From a checkpoint of a small transformer trained on Wikipedia.
Architecture: LayerNorm before each block, learned positions, biases, tied embeddings.
Training: a variant of Adam for these matrices, 12323 steps.
MLP neurons of a small language model. Each row is named by its layer, matrix (down: output weights) and neuron, and shows model dimensions 160-255. Each number is 128 + 32 x the weight over its row's rms, rounded and kept within 0 to 255. Numbers have three digits each.
A block is one neuron, or neurons of one layer that tend to fire together. After each block is what it responds to, as a language model described it from the Wikipedia text at the highest values.

L4.down556:078157121103132134146137151100152110115157114145117125147063191125162144139154150121120143129131158171107157111090091125165120117109109159116078083078144105099088052149152172156175084127128151154102127068176144216144127160117120124128113137090045110181091097158152151172105108142106103175
Mid-word vowel fragments

L4.down57:121133136132118171141114101163094132127116132155137119139169106107105201127140138055115114083142170115144130202132086136131113140094173176109162127085178072107168173122161113128114206183142164082124088074078130112140158101151110140155091111176118112130084110145101091096164120136166117152
Spaces before numbers; "l" in At-l

L2.down33:141119110110138151126166127138126026158108087087094122112204129136113161108182169164107141131116143161176120172199154107142104120151185080093124103126078096099082150162104128136184107158143100184156147111118134186137124167134167120080161097096130127098163126114128141139150129118144089184
L2.down131:082135095064100095164138099132084082108089177142092160114122169119175140192073193032140142147144154149122134126163102134156167108173140092090148146136193112145127120108093166147075126151163153184082137101173102135121075119151169141190141194136138098178161151134131138119078132071106156120
L2.down193:105108121065109111074169105084202153188158086139172096136115116154137137095060095207144101156151137132113144186100089152116195150130119149086073157156078175120154100047151156147150123118162140095181144128160106109169149166072114100180160139076147133105127169094127131100130157100088150190
L2.down348:159074079111092146135157148137121180073128141160101092141070176132093113135058181167100153166097168126094124163124061147116190168109139132138104133145073120184112141105090154138106135097089120131118163095153098134102170140065128052130094086093121110138140192110180119105093119152055115078
L2.down636:107147119173137072086165127135096084123130075156085140102075093074195081088105141089120127120093159134159096211166142072155113123148101080104091113136084125084111121174095074091103129193171133131128132193157095138142122121168090096153143073163117169097153075167131158159131134068172139174
L2.down666:120121090073134122212173198124122107158144111064186107092122123081164159151132113165172136139107138093179115161180093110148179176140152100097044136070174095113072106099091108155085105153119128077074107185167110067173091157176129093115110078121171101094152150130134183112058166074074156125
L2.down848:121170132101136108137121169149172146172119148153215134104193098146091085075073137171145105087140140158171165098143076123134112187095155123097178106114130086121104111149108069120096158109141158116099165135163107096170163068111148100097169120084162112125153206168124109192129101211154122123
L2.down892:095132166121109181025149113127149116151192127114123137137203170127151146132097088152181123105165132124124122190120115170119133108088102118080130110083111172167173094134122149121098049148094104112162089085166111121058114143149139126106136107114165140101134101114135130107150143141121089159
Split-off word-start O

L4.down763:083106192170114122130143137205124101156127179144176136119115155105111142126130135161130142159148149122134145125143186129096102084112129140125132145102139115127183090153090137125153109124095155131140171145177022109138111129084102103100203105157096139118150090100110153184139095089175177095
Mid-word fragment continuation

L4.down44:205178104074099149079175189060103085098129123105110196192108126098162053162121153126138136111083132127072100074100091174143149092085105122148133158144068114097150122143137102131079112103144154128105133134145096144183097103120137146143108165129148074174136148105165157122139093122123170121
Conjunctions and word fragments

L2.down283:143101146059172096124178121109141145141103119093118183146119177188126120224123109154099091176129108121139163114173152112118139104155128135149133186130158104088080139130124167188140172101124106143134161099158147129103150122110116094147049117128129117082085122191093214151156075133136087121
L2.down337:154143129100065078159177145065123120126119085133089163161110151149165178125164081166112132111102163153136061122092164103127097083144142118140135175073156168127107116098085164132129158147144132092150089124110117109133169118123160087129137161149103135113110128139147140163167094128154108109
L2.down396:142142102173157165130146161149074117105121085135097095131115128143136169101021097137139123161078189150130104133112069155132115127144177137114132155086113076145121128106137128159104116065107100198121153126137080111113161130126127146138155084146136100130136182104103168158112129126112139125
L2.down542:124089124118112061141112080156052118124138091164119126174103181136150110093122150131134072176154051114160129181091118137154091079125082103100156093101140111038134138122102135128088121080113127149123111116111143175116198145115150162127121104126141120164111117120137101133149133145183141142
L2.down711:049119141150175171145165090119179142124142051118122207131129176085144092128179143161158046128157142140129108169108129126110098076063137093136133070165112138170202122104080137092135133096108099142117107172130079111197117122075095154161133087175152145164102135127111062096131119091130139120
L2.down903:193121151167146109176178125117141115133089138157151157178165174053174068079127139118109134113142144091175097152028114122104122117173150069142128142093106101162129139109098170164075127155221094109070145177101166089139138207128138089080144122121106168133140162124154112163152147146140138124
L2.down954:178158085107143164175088138155090163095091144081113146198168145108151121140056174132111123122119120090087127142117104160143103127184151123199126071140106159100171182117116140085106126097150143128114146120184131098141151144131118076060146127147125108102160135137123185106127109119118113130
L2.down959:212084140103149159134114094138184077122141173130105127221109117068104075169148158122084094151100137195122168184146141122148096184113124105126092118124118096163130131137139102063096179133130167100093186134131165105054139116060123077133143100184123137123082087094167142096153086136149129131
Month-date gap; mid-word verb pieces

L6.down171:124135132122120144157137145169137122071153125155087065103130116129145084130095188153148124066133106137191044159110116143117139126166182110206145116140170066081130143148143149172076179149181127134092161127107138071096129183152100101137116094067149088117113152162174134141104126054119103143
L6.down197:143126170089085155167074113141079148169132119133121131109161149127088141096136120126150079172121123120119071175144120181144143134092118158125181149153109133136142126106162150111137124169117104141138109106135092126142066100131142144117132094131139112178115108136200190148167147134156161159
L6.down225:151105116136118169143089128183061135109095102096158137110112163149117157219183160157131097147158119139115116157151127141160145111143163127096163150159126099160117199110086138179110131135121074157117147106134088118135095158149153091078094095094134095113080144107086115116156141151108180185
L6.down229:069199092124163149153126090128108130140143092115085115153178147144111102100086067123145152123160158084139180098087142117128143108139080151116092108118171082135132165150125092129162148091191112130102142111158068051138082172127101146138141118162101142084094130143186185092153171117084127177
L6.down627:131125130085159082091086144137123126117099074095133185122137121146106143164082124115123106103184102176117107161094155145137152141120141176078129124162117118140116151132144110136153133147135157187110122092134099135111127189121071103081116086127088135183154096104127146110103112154087109120
L6.down633:089083133080174076062087199119105137070097118134123091142159126103117084133145169082090101117114172123075172102143075116113160111162121121138112173160105044147113124180180126133141126136165133073119078096133113105167155127108140188134083150119161091126084096137164142072152106113173139164
L6.down844:053144131122125141140136139112137121118135187093169111114156150190088124083128174045162201124140134153104139151123167138111069121093125148167187119130110135121152183172151163148095139129163108090101149193111137132093095137159128107167110114121133078119119143143094129134112042124114109122
L6.down937:100127132056182110137106147150036115130112106068109093132164092140208163113123141077159150111119116135151092118130088090147149112168111156100138181168112094103143118117097150115092120145185102141151127139122108127125118165125070132139147083119100113133109125129141132118127142084161100156
Space before years/numbers

L4.down890:149173145115151182157102161148126073074133113107083132173067113107080058137151117176179110148093168114116120060121132097119170174200129109109095154149168059175087158122140124121068149149178188112079162217094155164157086187131090148129123081103088100164198159106145125131113125101118088144
Word endings before "to"

L6.down80:151143091129094054125207160120108069138141076077124144134122131156108131076152191181139122163092103136092137171187131124128165096156100117140142088108099086158116152107142129140159196112193070146126148132154149109141080164089134094155119114126189089151141154108105146110099119144151154160
L6.down118:134103083143114137105066106093119151148126135132083153102142169115131126182161047103089145089137142069128137109110191019116125135143158125162167078130134148122114148161143168165162148145146168164110154152054057131159141168117076112069137125136073154065119160149097087120113103101161074092
L6.down133:129163148131133085102115149120152135126165117118157176154083088077145133182137149113155121104147123173143201162127111110115112147089108065123154116122113153167164135190204080099183120118081103122103154147155071113120123125134108093152123117134130056137080162170158090172146134100109127149
L6.down168:147175157113133194186092147075181155178122091083120139175137069142130110173103083126167124107169058128122142115091079116144112149120210214137160128142128122066152094160086175111074132107127117090077094105149137137210127143115071096123121131126151178179133202132117138169121142131172135144
L6.down329:133127131101080104113195171146169136193118149135093097143181174133121143145087080161106125109135154130138118129166221106090166158162098084092155133122108119120130137145130108080209097136109085196143101132098109140142101166148137137060114157129109167063156131116113137139136156135193112099
L6.down367:159088110093196151145143109183106129112107111111128106141134118091028151137111147073166116173174124169160152120121082132155126130070143147120102165076159096171140152117117122161081141106158105178099142124128119133179111132153176120158091151138131101145080100110108188067138081147093104145
L6.down538:122130067199141151068195171151085092126123109132077127113086131111173113140063110160164119138173085128143153177138180099155126154095201074094109134120117120169140116115165115127102126101069168084102111169113119127137136162186116183178179156149178173129195087185104153079061117072128144077
L6.down728:182117151109160175143141119132130070063148113130106101161160124134106093186135114143125149150045139140096149119112129070161087102101097133122150091155138097148166082122126151150103136165202123164082121155193116032127184150137107102153153084122122140137153126128120184120130151120138116141
Speech verb endings

L2.down38:162090138090097129085200124080146082072117130205132127076150080114158104096129106104138182136117113121113156171143089178145063120137135127090075082147134171155119172105151126150196123076129161148138115160104130075138131118079147132166133125084127142138099117121157115089140158101171139133
L2.down121:209122158117121107155073117130122134070117126079129169138132141099099136115176096171187080141113146144130106141121087130080127152165026136143174113129149132082141159108127153121121112170136115084126137137103080124141103125127122206161166093122089114168148107138119104104155123114161177125
L2.down214:171167103147124120155140173165116166130125139160132146169152107131094174077137131174160145196159080202120063119083117152095095077109108110098108132165118135179122105112142131166138163148110145152155106112157035098143112097093179110096113123140113156141108133192125105111179118144128070144
L2.down257:109170108085110137132125129143068104162140151179161112087107164142122156119105081180160141115089130126147095181152153106043123180093132018137124106155135170146125150132159083097146107157166132199117082155102115107113127165140078118113109081116079041148119129151143098196122129132063076147
L2.down395:076126081116137190135188146129129115100138119114136114145154179166143097107117167084100124132105134143144061117115138143098168092126102160096151149113175163172124121137138112106123106137105108149090155157116176120141142165101126191148148113131109113146090066135126138143110155131176105132
L2.down480:127108140198064097181100129103124128108143139102126084078103099149145166125118097155126147159089147072174134143083160133080110158160099130095159123115094062134149131140147184077139163132110128109139163131147129128068139154109119099145153136133071161092157189115143148083100128100098114085
L2.down509:148145149130142110163094126122179160129123135126121116105105081138073171111110113083141159120130119195137122095105167096131123092217141141169138119121118091187149111162080145134084080181149115120075154151122116068180151135109119130153115091123105107105110100170122113141158119161175073119
L2.down803:151122104151187102099129160097150156122116161144108150160184129143099119120203071108119161113123149144122156157129115118179147143150113139171100180143162121161112154130091130112161096127158135119150131158002155122139180152113147100132150152112101223098044146173167114074131137144097101105
Word-start H fragments

L6.down164:052152175110178155157136098188113162090150143142102146142132195180110117103131144138134063159080098142152183076153134140131080128156122185118134206104155103120080110095122121121111120121141141106160100125115120102115147077153081126140193117111103164087084128100190112117196136093127127117
L6.down427:117117095142119143104168060149096129060107081103146101129084152181151093165085153057125116135183101194140166137143120121152099126159099122154188163123166156166212161167107160118075138137077118119124088172154169133137116125101147110133056053078119150171132102130139112090102102141132108094
L6.down452:117110155152120086142095119157147128154180158079112100111152100164110094116090077155149121106204135053177074211128101142082079115096132123083141128111120121072146164150124157124116137103201093053063137167125143076133117118077128135136116112127191095131111168090078111126160167113140105138
L6.down495:127083080134095087095137124136103108084153129174164090139123136171178114079113072140143118153214123050105138118125105094177138081133172137114136188101127068095168152116093103170060161073135108097122076157156154152171155123102103133154165126125130129153154147120121144111128164147164058145
L6.down579:121151101177164172135184082108167146094104151119120160141093166164087157134152160123109124131093118173130085111085156132103085082073132108097089167163081147224128115124104089200033124144113145131106153145144158153152166114143104029156080122117136162098209134136196124173144137177103134098
L6.down744:109180128152174136146009098134141149121127120132132109107160049188175125142133152140115171159105075163129077064162204141135116165072183092147106114109165120172138121162084165047152084143128129111167144109110130189074102137145103098102092200114105145122139093053146140078113131098096117105
L6.down758:094145195136128115089071125148088121123112120101065122102115151146130103079114065157174093171096156099119063151113161119182125092130156178125162088114177091109115122080095133190120120157187105143124138124175182166077100097082156112176143136127110124162112175155101167126133104100162146146
L6.down921:143174121134073160026141135112100175096157198126090085103193123155121123117167124101134070157110130150172103104116111191140135120059070137148124134150169138112091139114125130123052082091134122100116071162177161121086114121090074158121124143066162069142076123094152094137107125167145097123
Sports table headers, word fragments

L6.down11:107087106134139141106083193089119120154130148148166107094110164163176076121109128051192148109143105119142188114157146166141153078200137165158179100126105153150207138155152114144123118112059080112140119137080113214145106165105135100152110167109116139166125107083140131088187097158138038142
L6.down124:119102182143156152129088194124157190177138100147197099145103140100143123155160110098170139140118150065093104130184071091146100163147179073093154114072130113107098158116092185159098159119125070138128177110130113130163115132118141123127102147121129145113096188196105131052110163083137091179
L6.down204:105137155170143136091147135113155145087091071113146074136161115092168098164150151109118108139181109126067120100157115138126157104086095176114099120092141107153102087176101179060143103086163156108063166164156116131126143147136131204125125141087105134146070155136107150155051113130182134124
L6.down308:096106120142126123151096111098092180084131091023087202148126109123175156142190116134098133143130128154126074202129078171128156125095114168116114086137122102137112169102110141067104084143123130121091112149065126128152133092110134217141114110141148117181072136167100153171196151129183156156
L6.down337:115145118160122129120169206064201147134138115108096115090112164147095178103148069114137150047156123079108166143130109144121137069191097103154103143097137091169095177130183145140067107124130140134125157147163124160201128092119102156085158122088131119101110146162084107141161165192117139100
L6.down490:104166177093112125085156145146230141108098119151097111198114113109088117116144137139147125141136121138153151131201092150147120156142115109177167178131110181182068110091149101171046179148130147139115122122163142144147088127156139134128161117135140135139113147101155129118123128138092102104
L6.down923:100095124137188147081194141145135076176132078072135136160134167134144141146119104107153080166129112068151069084135176141075144089149136138147168163108081105095089112103182116060145073165117086078106171159084095131122133137078131168143077120083119117125085054107144152113157104107150149155
L6.down984:140090116088136121139109121133175108197154144080143150179116149105163118140146125117095066151135071116111109159038185121160143126104070139116093121116189109101083117091046110146126133114169063092124108138113173118107146112174147095079086078142138153121112200131084158135110135113091134138
Joining word between pairs

L2.down112:131069138075095129150152121189194092143126126113102110111115151137167138132091138078078179135119104077090179126147110136113137126128135179083190179091115143124143083182072115175129141159135156157122109138136155128149172140130122109078085089100120061042116128103106133190155122103129155123
L2.down158:177126121129116142177144111091140166161130148115131137121115161130114107155113119163104100114091170109119049109129151134125112117101159139142100161177121114139162125161096093164118132098152057088090095114126101126118109149162154111144117152153090107135119117136128139095171119134196200118
L2.down183:145121125090052115054172170141140128103133108127141110144139186135182067105129107164096081127146139124063120134126102116159125105103102052102112167157199090190126139154131139187164143048137131143138150127188123170159188106095120133128146164080132107144110127151167111166128156142150084083
L2.down607:063148152093105140102135148179076111141130152147164144144094079155048138111163135153190117160139120087091101130137140102143155090129073117052112182161106049095117129106136154077120116071118173123122103128109127128137129135132092178103100144147139154162110173164089171177141147180151109114
L2.down770:147122097121082116102150112117116110151150109103109058103135126136074144090141133154119131174099112142097050111098073114159136074166074182118140110148140080157089148099111183176185106156175125084131199137110150097185104116126126127140107155127095138101119163181123141165152110130074088100
L2.down807:153107111095193120162104164102058120116156128104068117092080126182113106101113174188159093138103084135117124095112122125167144132175142128083061146071134012103129106123129117121135202121090180169090131069149144125096174042117087159192112121153140112148119116123168119165184110122088195083
L2.down956:075089137151130130072112138135133103106150100239143129117119118117072114084123120102124076137106060173134109155093150109130148119164083118100178103119139132157236165089180133150125093116156153146154142170173121115135126172114110136067121067165076138135109140136123152109149071117115162081
L2.down1018:132145154113132142151083104087130143159140132105055122157152164073145135180154140080103132136115155109076129136114129122113135076112126191142115134125048108138168191129074105118114126143173118064097127196127126071172176109127068143125089121145156074110121139159047125117219099116162142101
Mid-name vowel pieces

L6.down36:082213128153120095115185136103130109133131166163127093175108137138123124120111162157134123085093177127147109117141142121099129094106165075111158078211091097116102148133070125113118098154109120123066123114140118131155087139149119099172106143084113052081066144190146162122108119063136111151
L6.down294:087121116120124115144037141124102140166187108155127103117152151142147082138130126077087115139100187140131074176081138154166120143136099081097113082136159128078151150139068141148098131122137139134098142163136111172077079151082141087161133117066086056135124182151144178161133110077145147162
L6.down433:158170106123059144145154154123095144131150134033143133168132179102130110153139161179139201100136137075114140153146132146178163087152132117105120140176141105132123132125119084162219166155130132142100131123126073089105160151088096088133088081186116123176065137136111181134155077068187103207
L6.down498:109144074154128096187079157177080132159101127175180102095073081142103102139135111091088126125081075123067191065105047122105145123110100122153118080113134128207077097138156197138143124215097111146117159211133154136116146193162186080156088218109111176168116171145109129121077121148145111125
L6.down509:143164092116124104087138098149102146198200104155120105116136158096142121095143096153108121149124141149108108132117144121082138130178112077141099092172126103151165145106123088145229087135080091123095166110117133110103077133182113107158115092093131063126103123160137237126146136125088127143
L6.down740:139108152139080115122099132089122132144189133082068141149114188132157117114110145141126080150080161138089098148138125151178132117121085105141107123198117099134118170115086122084160130129137149109160123088095120119072108068127132145203140116124144105144102191172112113209145136114184129169
L6.down757:164117152107120161186091121130182169150128114180115167065122077121133158179078119145092171134132100161126168145095141095103137109123129121141136125120137103113156138095153124194153096093110153142084064150097163112094066159094104139064145119109166131106157078135113097083106122144135165146
L6.down902:074119132139132146163072167180074183111123120122165138156119136140230125108124106120202088120133166122150139154089110110112093132145096131150121137125090070126148115137185180108150142149129140116085060152151101100181104100193126084211067132142149083125094134217101114109133123152141147154
Final "a" in names

L2.down259:093183154163164106222116116111171111113150088125076115168072177098101102148149116177132091128146152176123122138124064200143118144144143103183148088150149148106089123128094149084131134157149148192107113120147106131164095142113150133103170116126087081156130128183149117126112165090160066105
L2.down274:132071106087143141125112158155158108095119103161107099143096168120144166146085126155159110118107141138136138180085108145074177080123158132114100114085135103161146126089161110100095159144144107097120119166101101062187142096100098121169153073203076092121111144090100101059147123130064090110
L2.down300:112132168143097153139152206152175146141173103138141121136170131143115156146111109135116113106078149106079149103106144063065112153158195103089128086132102164153115091146168112116114115094115200139120132111091157084183123131133125058105128135070161172166091122126117122117139103104130113133
L2.down481:103121090145154136114180170113079103107135122163075125087135154127114158120178069091191163126109135057113128165068107180137070109120122107091141095132116135205128097099183141145125110135130095167099048157133121095196188130148182147175099077142156115203128160143109135160112079095150110105
L2.down667:131144121108105100201122105137157171123105086146144134191110100161142109154177118164138115114135131147144128101076157077076184141106095168126121150128187059131135119127104113165158156136152143105084196093192177113118126139163110139211153093143111112128196088141109160084106127058120230142
L2.down740:116128134139119153093135130154145120084141116118117175098131081101091112153126085182164137173115104130131090117053132157131120110145164140075084147175119109132116110133086103185185096133149159103148133193140095142105135165088128038196166118090090108135156123211162129143134068090077126112
L2.down808:109153131163094137100121139089069123082178162091158104122129100116131124079113109148190132151121134100123138162127047159087120139111132097086138194127149154132152123129116110150130163087088074107156175185058141143118139157119132140169185119137128135153086111104123074134148145074094092082
L2.down982:106148093124119146170135121142134125080127144187146148140124195164087103106096135188110062099111186158114097137156139179094139160118169123206148145129130118125067090177116152116132173085113136132063131120174150142156143040123143108094122124130144152132110132135129127167066190081154131133
Verb stems before suffixes